MLP neurons of a small language model. Each row is named by its layer, matrix (gate and up: input weights) and neuron, and shows model dimensions 0-95. Each number is 500 + 40 x the weight over its row's rms, rounded and kept within 0 to 999. Numbers have three digits each. A neuron's up and down rows have the sign that makes its largest values positive.
After each neuron's rows, "fires on" lists the tokens most often at its 100 highest values on Wikipedia text that the model never trained on.

L5.gate180:530524511535557442519564468514475547435506526491495567530491536526487543529499441534462509408416488526418456436533551518519495462552467473547509487490459583531530494540497488432485511489484538518498471428535473473513479473449561439530541481549451548520519536517477542483571536473489489465
L5.up180:515429457544464470520494455555498490451454483511562515547496534514523513569450427540483557477493500569536483438604529484498486463546410474469468452545518508519538485531517535397506548431538527452459489446529501525537515479445501443509525439479502551525495446497468420494544518530543481514
fires on: "ly", "ively", "ially"

L2.gate559:408479443558586476581543496536495483399481418562520526511491576483561459517530504527398526510536489464489499495495539535509387495465469502507557483544525539520490533488433513445491516526476538528478588497555479494544555464463410483466514475516477499531454486498476436458513543400494561516
L2.up559:450477530542504432552523434531498479458483479559564502459576551509562459489582521534434548564533495381507592538462502516535515456472507496512516475451525496538470516518470502470437548499519516505512492600514507511462535447508413411488513469482468529512572478494462482491544490482468545462
fires on: " ", " the", " (", ",", " |"

L6.gate497:475513507534510449523488425506511573404496474520520484566471510439500531514491513431475533523537536466537483555494513525483463437459521521513575486514482528495515468470416512471455516549490487549523544397537498503444563430453425503493511481545464490517523541491543506509474458467503466539
L6.up497:480436583522518507546482535453504550469524521512508517491503482433511548477532490464446468461525513520473517574532532506453480473466499555469549535523509538517515447481485441440437501516436448521550481536518467473596485541506402538424486477526438539513610485605434530463471530438517526571
fires on: " the", ":", " |"

L10.gate165:542577498483521437484465450507490538559564488475493506526520470525530434430425512527466476600448522487511481550468538412485473479494448464488569502535510453569573460522489476468493463496463530510467476445518410546544550466515485510477567502492514458552524476483550526467383489517559503492
L10.up165:439433423472508463461490461444437570532549481525581520531417576465549437528416469430466558532504504541535523494516497514563529569525531456568559538468490508480541497484515520540464569505446530517557461475483518469451448438537521451494476447511488537506487541539514549426475445493489468444
fires on: "al", "es", "il", "ic", "as", "id"

L2.gate573:496567556482464457468494502501626462481554527510510500563407551533516491449543501487517472447561480537504533385551503508461476465516537482459442509476479461540434459551562446488520503537486524530517508513392529520524467512536508475462410471463514530480555529539519463509557464517471447523
L2.up573:491489470526450491472507407468524479473536450574412473497469518475490539456597494487472515447489501390507533456578484461492482419525538553437482543541530453550474461595522406545521452464402538523530482501457457523550437493503527555467435498466460589485513584510528499522526460444468512479
fires on: " stream", "oin", "rom", "eep", "ream", "ird"

L9.gate316:496433509518516484528508510566495497498491534541512521462441551518490530521547502527458482574507500532439404538522461423472471506483484536505543526558539540555482440471515506528508527569513491466471541458534411490519459539452456472514506548491559449538449526469497459480392525480506538472
L9.up316:528558602515492468544554559522496429469465492499552538378539484501517465516536468525441504509513471431482469481554513494473511533438500499459484492507562503528503512463538435493514480472497465423482568531531479486552552454494479502558529457512526497502460480515408534563507494575454531462
fires on: ".", ".\n\n", ","

L6.gate205:474450541493521449481493504542541527454479534443501523534458507500515489433516568440413482478528512470534484473559490464553532480483546508492534510477468564609555539471476535503419546534514492576489511459541519424485519458478552501509533526562504499514491537534502500523507528502519509570
L6.up205:487511550593569415526583525500487523432455531509490433427470493470513521445506533443412473474531545547467515496536486441523437450484530473517547531558580526494472488494479441526430531563531565541504489429561511473524505547493452485559556481551511529492492552515524526526467492542559481540
fires on: ".\n\n", ".", " |"

L10.gate444:423499522519562494559488517512546508484532495491552518462502474461520452544488457513345562559537476515538480602548525521508521402503597510540518473531500471547556526466512413498513473506571540561509592417563459492504477480507422487465485469497497512529501560511547457512476501485420488524
L10.up444:527490539518580536428505522434508519470525508542473524513525493482526509529521445504522560519502565516525527533479424456461487507451506512534491507564563499498507515538572619520524557490494513498526554466510510541456531503469516497552520506446517453516471422501513474487516520465535592515
fires on: ".", " |", "-", "old", " "

L10.gate108:443477518437593454476542490561535518428540495428506518526466542541543450532502477480467539466561533540520509476519536484539461456548470555479525487554508501503501593415541450561497543517474477503506503528497473522492458478494535523534476503424430535491505518476554454484461516516429492512
L10.up108:487547477476520465541499604551505523507561507528402516521483534556537458400537477511474511500463469476527463452515459472525473508447606565531492492465537448512514529430559529513489482506475433479506613506570434584522487594452506533620442471496507499503494469514456540570505511565436463508
fires on: "\n\n", ")\n\n", " |\n", "|", ";\n\n", " str"

L4.gate114:446489461482530450484441478468451541475511479460460409524496467470520441501477480533425408507513562517502473484427576468489417469500508463530463439467470467442465477481468503534450499634548425527536462435514443520566484491512450492477529525532444525449528471511522502526508532476513487467
L4.up114:481415446422550440565577541472446464437565485466473550483486514437513506477520478483522512408519494517530516404459521531581433507478498506492409471480485542566504516510517474536532465480510462385518484475502533501470493427499544451461483567534525524579455481504475522506530519446473512494
fires on: " to", ",", "-c", "al", "im"

L6.gate144:493473469563530453488503412478484484536477484561511504460533526520556473516502526449526446539532510494497534483498478432470514489563469414482551416480515476456479462488527389507528453430570504534554467477450465549487461464523553578460483498468459466480479481542486494515502418526432510470
L6.up144:487539418537563521593566420562515483517523413462541539476501549505498493567530528516472514505460490501496528447514456504472486478548464461498541413500521460458494504491509457502503507480633454582582488501489473506477495463491617528436506512519518512483487523483534482519491434476568466459
fires on: "-", " "

L5.gate322:520523564525478501457453497566534486428459485552524446441535551474500470544522486516552518491526517520457477514482478544491521432493506442502556437549496555509536480478556494424527480555550451558466490540545544479422526534456534484510471496515521470452481554557538562536428566494536507575
L5.up322:508496504525493426516461450487576503539474475519498431612514499506497563458543495489454509534539512500502505494507509459432506581494473483479537449555535465498488488478434557478557534540535498481522459523456481520479530534486488490471494422511560447529489477514528491556625482456507446537
fires on: "10", "C", "ed", "G", "old", "and"

L4.gate79:468543567490522478569559432479488526463506502536483461470479538474424486526543536473479491437558494546533507529519443473439463430468520486582514482550578517513477530525508480485518539480526555556507452492502424556481458530536546584466485502557525496479418498488559523537540478494504474424
L4.up79:489519502498460449510499473461508514570459490523537513455506480518494480564485515461476524553542487487475545530513523476471542391476494527470405556502505507530498475497523453442544504483509505589552426542435496544526491515544500547506529461508490505467460514561549491518522487537488548464
fires on: "19", "20", "18", "c"

L4.gate0:517522447495437513419492479545485513478519511480501511531480536460426533535474471576415475474584532485530541508490538541515507453506493493476572539517494558531486476466485472449489463523496523538486512501506486531471545480432482465542490477597533534562522504514490489519450496487525436512
L4.up0:532575528546492504463449475484464463384575600459512493477524514498535524486507462493522539529566482478476496544472525467496562509480493512542573534515530487486427530484515442444450582555496548582521511531523482494491514537484455550505530476541532547521569591539464511475456476501552542483
fires on: " the", ".", " a", ";"

L2.gate109:532449465513550418509579484526510557492525449556557508488473493446466538527521472529466433540492486525510454517438482504504469530478508548527473571500493517514528472543511452506495482488529516597524509467533549465538519490550516479490530479564494466595512465516524542431468491468554510434
L2.up109:502465490579507470537481481525552548475449514497551565456473474495572496529484557522511517501484497521436449470548476491496480437410546480464456485515507436506510467522497494527528465521497442528529524511504565446522557496501537472488512460557514422502465544486549439493460462376537541511
fires on: " form", "[", " “", " founded", " either", " emerg"

L2.gate533:442527469451511550554495484486446440488526452526445557481520488469560458529613477512447602538505454476537476463458490592453565466554526501549473453562534511479458567555442474473499476489489529488475442524458468480492496478557494476485494504560463537482550481511496566477453424466449484494
L2.up533:459528475461491550533475502506437515480490472454523461474531499489551446528566480534464598489501423490502491455514512504529609471520548501487481407539509482476461553577485479528465466466516539506442455486489444520474544460532515496466480509506430518526586488513531489437449451463530481485
fires on: " —;", "”", "\";", "):", ");", ")\""

L2.gate389:554512495500539543477440523551536490470519508482506507415491471473569483545439403471527505466470497461465456471501547509482469510506439412483479474490477482475508524524587505448464540408488520548504461482539517490491513502500552581545515519488532475475435551446474469426450436452492464542
L2.up389:505572541547504496501475509597501531461470450401475427396505555463526495436409436518579437480495452538462494499503516441520487479521453432533555491452445478472453574451598544484496526524509489498523440435532561531548497553445490539555499499454486455506508528497515545514460508479507446488
fires on: "17", "52", "84", "16", "51", "86"

L9.gate215:498565549477551522542526537587519519495517455574543440452491502476442529528579471485492487517498525468469469547476450471491476497443497483455466517533513549566477488485540502549524446543490470554487488538551507469476528567532494528469417498507506534542432499538529528581497466418510566488
L9.up215:451515557516606542521521494486569511426581497520513474395466460489469507488586480481466500522545551506548511495480431624566518521502483507505444502534562537562470493481454586524492522497535441506557524514538488449552516506570492538467491410506488464524466532503465466486476424546516493487
fires on: ".", ",", "\"", " by", "-"

L10.gate441:470435436475505513596495464510449453465465459541531469510511528487441414579485506455478551500553448460431530567506484510476503514497475487422543541508582552510467555479567448465547518534529525449524508541464515515551472507482465466588516473495458461470423508541501444529494527429449533496
L10.up441:466491426454483582505475480493460472465502489487579550434539503530467504572510484441461540423540504461524541512524459521483524509477493474513500484461557514489467546447477499530488572488516444464492505540551565446510539440519459491520526450547451537525442491497495443437495576455472496531
fires on: " (", ",", "\n", ")", "'\n", " "

L2.gate403:511499588497490426568510435512556532467487515437484533450504513453407522511466483457485468522538530519503569521544513483508576467437525519534475531464596442563477502533532469492481512526498533660506427540523436528502461579518466520501502540492495468463485503483543479531468395460463525529
L2.up403:543517561495521422530516493568584529479487513473554482462435554463498445515431520440497466520542513489433517507541533523472578448433494616485472462441553447486522523497524543492473537500589516589497419506496499507522474529527494560427515504513496485510472532481507499493481511469464486562
fires on: "18", "19", "40", "38", "39", "30"

L2.gate465:469429513531419431523433485493486413406542539468506636499468546534521555499509525508498492433482476550498514487531502472504541498499539482469513582466490530521522536447476505510502516503537541520527459563480514551460454514542436502466515460510458463485577537552528509507457580550504440457
L2.up465:460436478530452512559456490487477417376590542485491579445420542508467502556516419509519551448470444514502520486554514475500517483474505493495497568537527525469522555445487497520512503506477551545514475551496471518453498531507467596442482474480416473484492495511563492516485546505496486500
fires on: ":\n\n", "-year", "ores", " December", " recogn", " ["

L10.gate193:498544562582456526478487442556472527444500480540514531557500460539516488523499451506497521539464479457544459455513502551544508476546529487436489523517523464386479483647531451462539491516507490542527403500439467542511511513504508537458556537510537505525477489470517530493549505509528474512
L10.up193:498519556506408564523469489461554504531492486435514547450531490509488508459546518462491555559534529566518530491534504496495483521519462510516501520454535460521515503531426570459543465577513496462500470538557534495546543490450479552527492427566514486473478449551513509517497478567461527533
fires on: " La", "a", " Ca", " E", "y", "el"

L2.gate457:495505443506546548525478510566514542428505494426506518409504471469478512499558475480531539436499534559529518433551501429513536509519482491508438496465507487498487507493521494526534506455511510461504539471545493493456573542499566403473521511508508447490534494534519443489528411572502494499
L2.up457:447536473523525467543495434528491498531483577540516518484456542498422454537512503389489540544489468550543480514511424532466515497502497484562476492457516550534537547546510484544558456544495512514558441461504435447526455571504479481480558477509484483463525472429567481523522552520474521533
fires on: "18", "19", "15", "17"

L10.gate481:515451460540506495508444531461471594562542445475553541548493585482475486463480489552607474497420469538490503451415417502521457441541484493528513540503527432534580459494516469535508420506494495533507499565476493495537510463479478567506496566486440528490512479462573422494520521530454485480
L10.up481:522547497471465555486501521480419460455494435505528510445526522482568577471509505529549503501470503510490477496476442451453462511524510473542519581441440488521527466462488562484456508485528520573505500471485477548560497573521519523531488477505440548523539512560535502481466487573493504489
fires on: "os", "an", "es", "un", "one", " B"

L6.gate21:509492501467545441497491447544554477449503551524467541490487500540482546499446544503435552528540513464478527542551565506510457556491499541549509459498450485559512478453402522427434485478529522586515523496411499449482482417519455510489594520504515504537550456549467495539443525438478563528
L6.up21:525534533511483431484493566471585482385527550508451452496528512487544565500574497531472489465512512500459519511526544487510470508525475461526463479504526529471473441523425471473458529468541572540505462514418522497483508557491461511437534463551498481477544529517462517518432611502485574465
fires on: " United", ".", ".\n\n", ","

L2.gate126:476427488521543513403463534550541561446464492466595538512509481537522516511538446490471491514409510565523509484498507482505465486459535504514541526588471510483483483517480509493491506476550434474536499483599494444554546480473423513452565515514480534460433511488542504527488514380564521512
L2.up126:528482504569499465475535531492504536499585535526518466536481543498576521523537579553543506575465556526529492515484488501445577549397460519553485544458535465549569481548451484589470544499436496487522479444473540449550501494497481463488481579512474539531511492510428471481505574556552588468
fires on: "."

L9.gate109:536557440517428471550467511529506425438457576472480472538480451485468539631480438485539560427549485494514585489516487447501480552472492532492501526474497463518500488518513549504508439459502480510498485551462483524458459595427434484526536492420542506474454524530539428521455508549511443448
L9.up109:538529594531473513406504526462518523445553537484533550457520499481392503489414481463551460464529541467545462454585476490515566444478517476485379488485520546496544477503496519585473484486610552500570532440520516451475499511486478489542500499495508523490504445560534488494513498481489539503
fires on: "\n", ")\n", ";\n", " g", " n", "5"

L2.gate4:486504491590517506494479482520485580458549526522515521441432452534467488488517449538447558489512562559542529446561533472385448447502504485537519541384471475462582545518475504507438496513512456507492537461549472456485535546522594465487490563508510485470495512484567473496497526481505566473
L2.up4:538505488552499405483456428438503518458531491482504512471450461534486552484523453505515487459493524502534504514483565475465456443473494598531573547508475516628571503525486464530485449492483426477527551498495448549527503517502534526520427498525516498494489544469490470471471463484462590517
fires on: "10", "12", "15", ":", "18", "17"

L5.gate45:470495566495469427502512480494500552416500559465518519489521483484489561489473545518389465569509474531507481563487510516457547435457494441532546526506519479458464500433453436500473557522537506575553524500544491509438561425446417457484509428514480539467531511548540462432423469509528464584
L5.up45:469491505521458436505461444459517578434572516504444459530469469461525494509565461499486464485558522504519467457448495473506455498455464549370535560519518479541471491451516542401501467621522487524525545450552486516456515467425424548467456551468502525501486549492517497431524577432530615492
fires on: ".", " the", "|", ",", ".\n\n", " |"

L4.gate406:459510515516522532502547492556512530465504448521525397483539563506449517490458485507536456438484498404548594525436439497531532507518532485454507478507475530426468462501520475478498483511478558481483429437483489545497551580455518486474468491513509470550480519515525495469557472443521482548
L4.up406:464504458483599508508521415467498502500508508605498473519433573474491478471477529494493529517453605545465477550557522502507514584540489477475480537465497535505487473569489496528508426543475513535456545554514587536514500523518502481514507543459557480501500490459428410461472514526396508519
fires on: "ary", "ous", "e", "ent", "ene", "ific"

L6.gate389:477436545465498487533555514468488492541490513549576491528450504421432473611539533501511461486483507552465611504546483491499562519487489547512535463538505435490418542474467472496466548382508484514500483507462574526432498475479494570480553492465527461438529523456566509507497440469540494578
L6.up389:525493490534484484487508419541545478432484528550531550547487507481553508547489578551520503506455551492476445570504507503486477520460453487487528436487464579454468549494483525513499463468554489554453479515482507587475530533494503527541542450566503446567528558433542459541557449380507518511
fires on: "emb", ".C", ".D", "ty", "è", "ish"

L2.gate302:462460482532537452552502457495546512402453498480466498516523507484517442537486535498404605541551523463455493548522513463444429458480542428484505513550493524546457482425525462417492524509444521549528559482511505504531529418455399450534510457509479497485481436546503523518500501489505530555
L2.up302:500478536536516443517456465496543520407474545576538457521568513496575491498574529526392530564565520412474465562453488489478501456490563426496540500454483539504477497426500498470472559589501548496547504519471492517534578476498474440562504475537495519517530478569442506546526511492545542520
fires on: "|", ".\n\n", " |", ";", "."

L2.gate399:484424520513546520546474508491464513455478492499477469445567537472516366582555534531422526547476429497448538504463478510541505459459543510469524482507510515488513519497510446461528494545497432486515491511455416513483500469479492528456523462524466509506459468458580506530496397458454512498
L2.up399:489426467505545512500507509555449499518478459526475448461530552486526415495518585517449461582504491499449513536449465514463542515492539545499563488478501524469463516512491477475522538499442398424482524518443473495487461499507447489439566412525455526543497519416565522512471429461471476492
fires on: " Sh", "\";", ")\""

L2.gate167:422453517609514495520497519523544545448503517422497544481509456522493497530488472485444552547521514475520479503517523494450466466457556454502473492619505543558502492513479484456461497519522429476533550494518444428580537417475439485437524541532473515428473487519475521422487523457476494464
L2.up167:487407550522589433455519522575508534439532544549464504616442492486505482496503497484438456525495522503474477551511534529505524464411482488525537467515489509571531481491454451524436538584534479465549474480571481452604556458493495487510482521529442500527511469552548483413441519461517530460
fires on: "."

L5.gate474:518481505499514465515546513569465495502450546434512504544467499560460449552493529468488473497542488526469507555493502495507488409483516485512484556492483514528564501538577543488542437541468490576523472528536485538639444557519470509511497515482514473517460510536505491488473526474427561565
L5.up474:506531452423509475512548446436463512566482514508558536434497479517447461558473532490484513446530584446498563507537507487496476429506502591490487509554551494560540546501539391490505503471428461470520525537507450509455543541563561617503458512534507507430428429564476546533441439453485558452
fires on: "19", "20", " Team", "18"

L4.gate296:517456527487552462576493487471465527521492529504483492492451478473565423477496527512466574523448485476513520505530524537565523499477497486449530442516575523465437576572434521501502597501481504525574612512468436495497491475534477501486524527511539516497453462472513553520455526475482511520
L4.up296:563512479496504521475532433470461550449483472459516425512500536516482467432497452532543543523501486467498519478515525436536527473498502491559568505535480498507459468511456472521468552448557478428485461516531426518572468507492548474498502532444485516511523511511534488442428513520515529543
fires on: "ic", "al", "j", "h"

L9.gate173:440494520474521456566509484477522536453515453478458525464538539490511514510469461359470511545457511479439496522478499503537461457446501536438507503521540506464601497464497507469545429496582487416470446495514478462531520423501423539486508521472476546479502448525464466535525483553390509508
L9.up173:448467551474521496491520485514520507499536476411508538555550536460566547467443501506442462541470416486461472496476461466558485480469491534482457436489535535491527410486458516508491474548585500511479463579463473511546522475500450511566522495547461477451507487458447459537559457503499445568
fires on: "a", " Ma", " Sa", " Da", "ma"

L5.gate137:495497530537525398543521504486559501447489547495469554511504461470507516501588501461467501528564571518551465528519502527462435483488551505497533516467522514548527444431476490450455547548463531530530542456477520436483552443496369466505510504529468516515509504537545502470533468497486432541
L5.up137:500458529555486477544451503473513497445527468580464511551505495477499471507498465495399534558554477494459499515535500503548497434384491411500561523530498519511510519438487428526414512581480536517547507455552534477493508476515434536474482429532433550515510498505522536476516475462481539534
fires on: ".\n\n", " the", "-", "|", "."

L6.gate568:488463520544497424544495510514536520455512483506504518491469545457486505488521498461451545511510537494486499530499475481494416463437455490448617548524547520507495508459510429477438510537503551543528472420497482509537544463426379484487555519523441483471525498560548459527527518472490487605
L6.up568:457468509572500475495503479425533528456490523542478548541467522489523532440554522506451519502474539511510538509495495510528467434490474474447581541449502498523462495512504465454401561575494486506536518466515530498564542469487456462472492481506425515497577466561504451516540536492550454557
fires on: ".\n\n", ".", "|", " |", "-"

L9.gate16:472498425553504488570466449489477453417523521482453489494479541526489482590463444570497549591487480451439468523426471547496480491441513493477540420472490446523492501516513480487510489441466482521524543476477531516502512467535466525526464535462494485456466459518461569439392420466497521491
L9.up16:474491500496484549490491459616478460578511459509498479522559565455522490553467474509464416508517467500467492507499480497562566509434534496524493470519551509495494508496501498520540539531494482466563512449462451512478476430464555517489478480540510462510523492388573432511464544495535458561
fires on: " ", "\"", "-", "'", ")\n", "r"

L4.gate498:430494455527513429546529514502513416415548491555554535490460489491467437524513518555492529492516527447526535531441519505521489507486503548457460465549536539474489517545456503560513494532475509515524558488514464509501414542488494576448537515444462529461500525449489486507472494463395546564
L4.up498:529427530452486521479502455485472497531542495474431510537429492450466471471508507500523484488471524498583538485526475578479489468497484594535539432465495505438491538574488500515536505494519522498524551466456570591548429566463566545487472527488473549468499491459526498472520469480548543532
fires on: "ro", "te", "ab", "h", "al", "j"

L4.gate11:390539506550551521463506434515495547494562468509517454524476582556464440502445495476525479444425508552429491521529514436537460494459516462483549532497546551401528527481463501532493492561471575516504574513576467494513549534464506504481545584512479526480490504455546466518432482444505486469
L4.up11:465562428562473603516510444461492469480535470505481472436458524472485497454519463552492438452450581443504498534540460468567452484517527548511497501486515463513504510530482524495451459614493576571524522530581445539488545526535438494505535484522518599482501499445480438528465555493566503513
fires on: "al", "ent", "ous", "ic", "ional"

L6.gate440:493495562492504480504448496491500491442544472495484488554516473533486563469542474524443482513503479479486567494524506482529514442462514484453546455517473549474492463480484484484448441523517516509526476467477443492553530423506435525530465399580441504542468493547472404528571537494512550525
L6.up440:426474495553537451463484446495483506407500493507506495531474531471515501451506533479416528509530555523508515556529578532545409489520498484517509461576510548537467504484469477463487571454504488491554492453488529492484540443522350510485463482510495549507439498497503518438449479446569466604
fires on: ".", ".\n\n", " |", " in", ":"

L6.gate52:543497491593537462506558505597515553425510559523546481553552467505513502509489437539533579499535562505469455460552462526478482458549518523520492471498507511435528457496563476504518463490492530477431495432453496515509454505502500545466499478444559535528542519498520505569507501499518504424
L6.up52:495543507474460470506584508561418558492481512456503481462554508539471472499525455500507519458482513449512549457522529537493470405532525424593453497487507561486487487523546513482488533499573498429492549468554571490545489444489468433514485535496451438475524529442543423562521435560497522471
fires on: "ly", "ally", "ually", "ially", "ically"

L4.gate532:545518489474508435533480501529481505485593500424441541472423486498586440475491489498532530498554493525502516493533473492476518503493498479528490510551439538482530489587515519449549432531519499445529482466610480553437502464461466562401556482463528492429533481538495492481412491509518527407
L4.up532:472509465575508461492497456525486588456465491445513503492511525534509491506412518544554472533501578477557517528511509428543592456560520456487513479506460426476597550521600476536461455525537518415540505490487452521498477461521449494484492518500563501541529557575511497550473474560530499516
fires on: "as", "us"

L4.gate30:517454538542498522496467409559483492479544526577560518541509473492406494479435491526498495500474461547493484440472588450476518546487422501477466540426477466414506447493544496499540438532510517450501488409472387487520449435463546486489514560529513463501458490493536485433586511475512431533
L4.up30:509544534551522610448561470490455544557546487534446549552489507443541542513576454545509425521522445500525484533494500468476494559571475517395496595465526471505460528490534503537515429480493554471526476498605480422489459486453527472591456450544531529452474551490470526490502484467528446501
fires on: "y", " h", "ry", "hy", "el"

L6.gate571:498447468506463509529519465473472500430519475414554485516483536443473502511491541458488498386452440510526552492569497466457590412516473509446490448442423469465452479565526525534474532477450491508481477412485523508528488448478519447424508488476496446511455514513444494482558544441504537440
L6.up571:520510479486435489435544460463488543480471519551489517480529507446501568459484515503472427383470495472448558450520516528527574479554494422490416432466452477428523438607501469531510516447424523457550442454480526475539508492504497459437492432491486537491485561487438532475557477515490517498
fires on: "ly", "ally", "ically", " very", "ely", "ially"

L6.gate83:494505541526529462511489517543517542447503501447513447517445521501527533433551454475502521495478532570479517552515569462546506462499523471526610517442447514545452483476457512451474532553471445543494482474504550473541525442464445487479540452510467473532528518519479458527533531501504514584
L6.up83:522457519561478431509471466499508508511548510501545489417476479507536522528513490444491475510477527483491478476569496523444507507428531447519505471508405486496441499532444428493432566530541431508494483519551497438520568443509480483437582439526454521469551493539554572496518472469541540478
fires on: ".", ",", ".\n\n"

L5.gate67:466518499467516489507441582517468541467544541498467571469524539545495492506529494485506531572451512523471489440480527527538491547521496555460570513566492481512459541502474489470517460544436474552530489514550420449594500439475513522487505539490453504409532504470539444469521530531406428466
L5.up67:515548531478567492598477513521535502519515469530484453481515478550526519485506435507493496525516457534495490472530495535514512555493519504463539522527500530481483530453498496544518458465463428482493397497494472502505490528489494513474471535435483447489494502542495545511598505506473421541
fires on: " |\n\n", "\n\n", ")\n\n", "gl"

L2.gate536:436506449430499456432460477529489487497520455443524525519534535542498496523498510472505450504556437511502369508518435448499570541480540448525585488512506533466475511525470515534493531483500555498519512459488449445540536476452554514526520472493486495461480442504588530410499455465520584471
L2.up536:527510480364478536452471466506492515447479463413434466523471503570456496520480541520531482515510511568598451526482467522474582581539484516485467552578458550473490485556515535572490485447489518490437431523500454544549504529463523588497497511455507471505481506503514501422558482531528454519
fires on: "eg", "pr", " reg", " co", " tra"

L2.gate134:495551549563467445521567566477478517618509497498548544545552527514570471489521489451495535509540508474463472536514513474525524539544495519417395480501471522478486492545486517520514444475520492531474467480440478490557455528515473518492485527541541529500460510504507537549558479530482428598
L2.up134:500505520461562516496475514514489562485462475479501438589504481486486453525467536547450468530547460491509520503488460470526571530516471499532498483503476435499457567522547516539487459485486502489473521493413531431556526476500431474533501522446469531529501525499491549536521593604499504466
fires on: " ", " London", "–", " Queens"

L4.gate44:444522514549446524416530507459489536435504492441428562542495536548509480483479492556506547509446528510520524519410434474490488450478501502487485471493439550536557530524461405537478492481469469497468537486567478535481600504453495482477474506546509488558498512510506501507526536615525524505
L4.up44:533475535538508361508509566506562511436525497526556516500462508471499484469492487558469506546510559569539559503438420491507539501518518463464530478450485499460409547466479545444450561502491543506487502564543521492515530571491474483444526474524521515554526545477529564440536489574489537513
fires on: ".", ":", ";"

L5.gate151:495534530502547453534534523466485542518452458524440491472484559507492500513472432552511495443415529531483458477526488458483523435608460571577498516599388514405511470540491444463517532460490529524506555469534473476536430480439573532460518485511464513464498498560513513448537559469489538494
L5.up151:502466500506525518508472552482556537541477457471564561469489546481512465462511456514468554490487519461487521455559491506558474459573467523504500452513504502476531411539560498445509514488470521517530500448425517501485412495515477529519502489400510495486486532535435529482467523466487544501
fires on: "ically", " r", "ly", " often", "ively"

L5.gate26:539522519493496450537574522525499553498490450465542538486443534548489469536541521517428525506556504505529493533508497456494476423481494522550552404425569604453571520485562466464535514506485456550517437475467454431550437522504415551479516448472505476559471503502537455499438437528432505484
L5.up26:491582538427484523521609449467434525515526535488430547463507480459514499515498530469473525445509503447455507422445486510453457482526436522528431462402534521561484576562528513482498516483471453562508445539474468529531424577519501593474470482512484519471432480490556535479529420501442499501
fires on: "19", "18", "17"

L2.gate311:466521473547508538481449523479518523543509558404487505504445468492472530515506492466458499539539543452472558535501494458441500470440483500494513517566457494517420465455466442536501564493535470545465536505563526470574500442463401489488548500532521531480499486532563455474463523419547525562
L2.up311:498425502517493451492486515450511513399558485602488499538528522501614501559510546504476494577482488546475453493513467543559498531482553449505507499488513504524545529523446536468512552579412528481469532505503535426569540401488437398521499522512517527538461488501439560453491504530538521455
fires on: ".", " followed"

L2.gate164:517495568540534441482517472465531510398489527452408536493462533534474515482529452461420553573485502486442519507524473479510501457455515525524505456546557562535450519472472500410438535533551466528506529468494493470576546483471481531498554473535477526459530487559489460483472499545460490503
L2.up164:463445550522445484488482524541497464409492541505489492588515454515527510552455478554395449551480486488480475522497544500501441440445558499508564507512435536464470410465467515511450481563478500485480505446537450482475486436485464446530494509503477475569519430570472513486554553492496542403
fires on: ".", ".\n\n", "|", ";", " |"

L10.gate148:516489420495468553442530537495467502483549443539589495531568505515469464532509482516504485440590411436401528480489500503522499426458555471517562487496502545486504547485522523480551512501547511596496466469527419528537534537493492511513529505474517462472454498488521502421433434487500529574
L10.up148:464499472557470526429475572518495457535545530415559584440484482511548463476506473452506464481553517410469524473522556542527508475514559574492493493476467527424442552438524505476521521465506488531427482521495501530552490498567584560478531473507476546488519549469468459381523486551539515506
fires on: " (", "\n\n", ")\n\n", " ", "ric"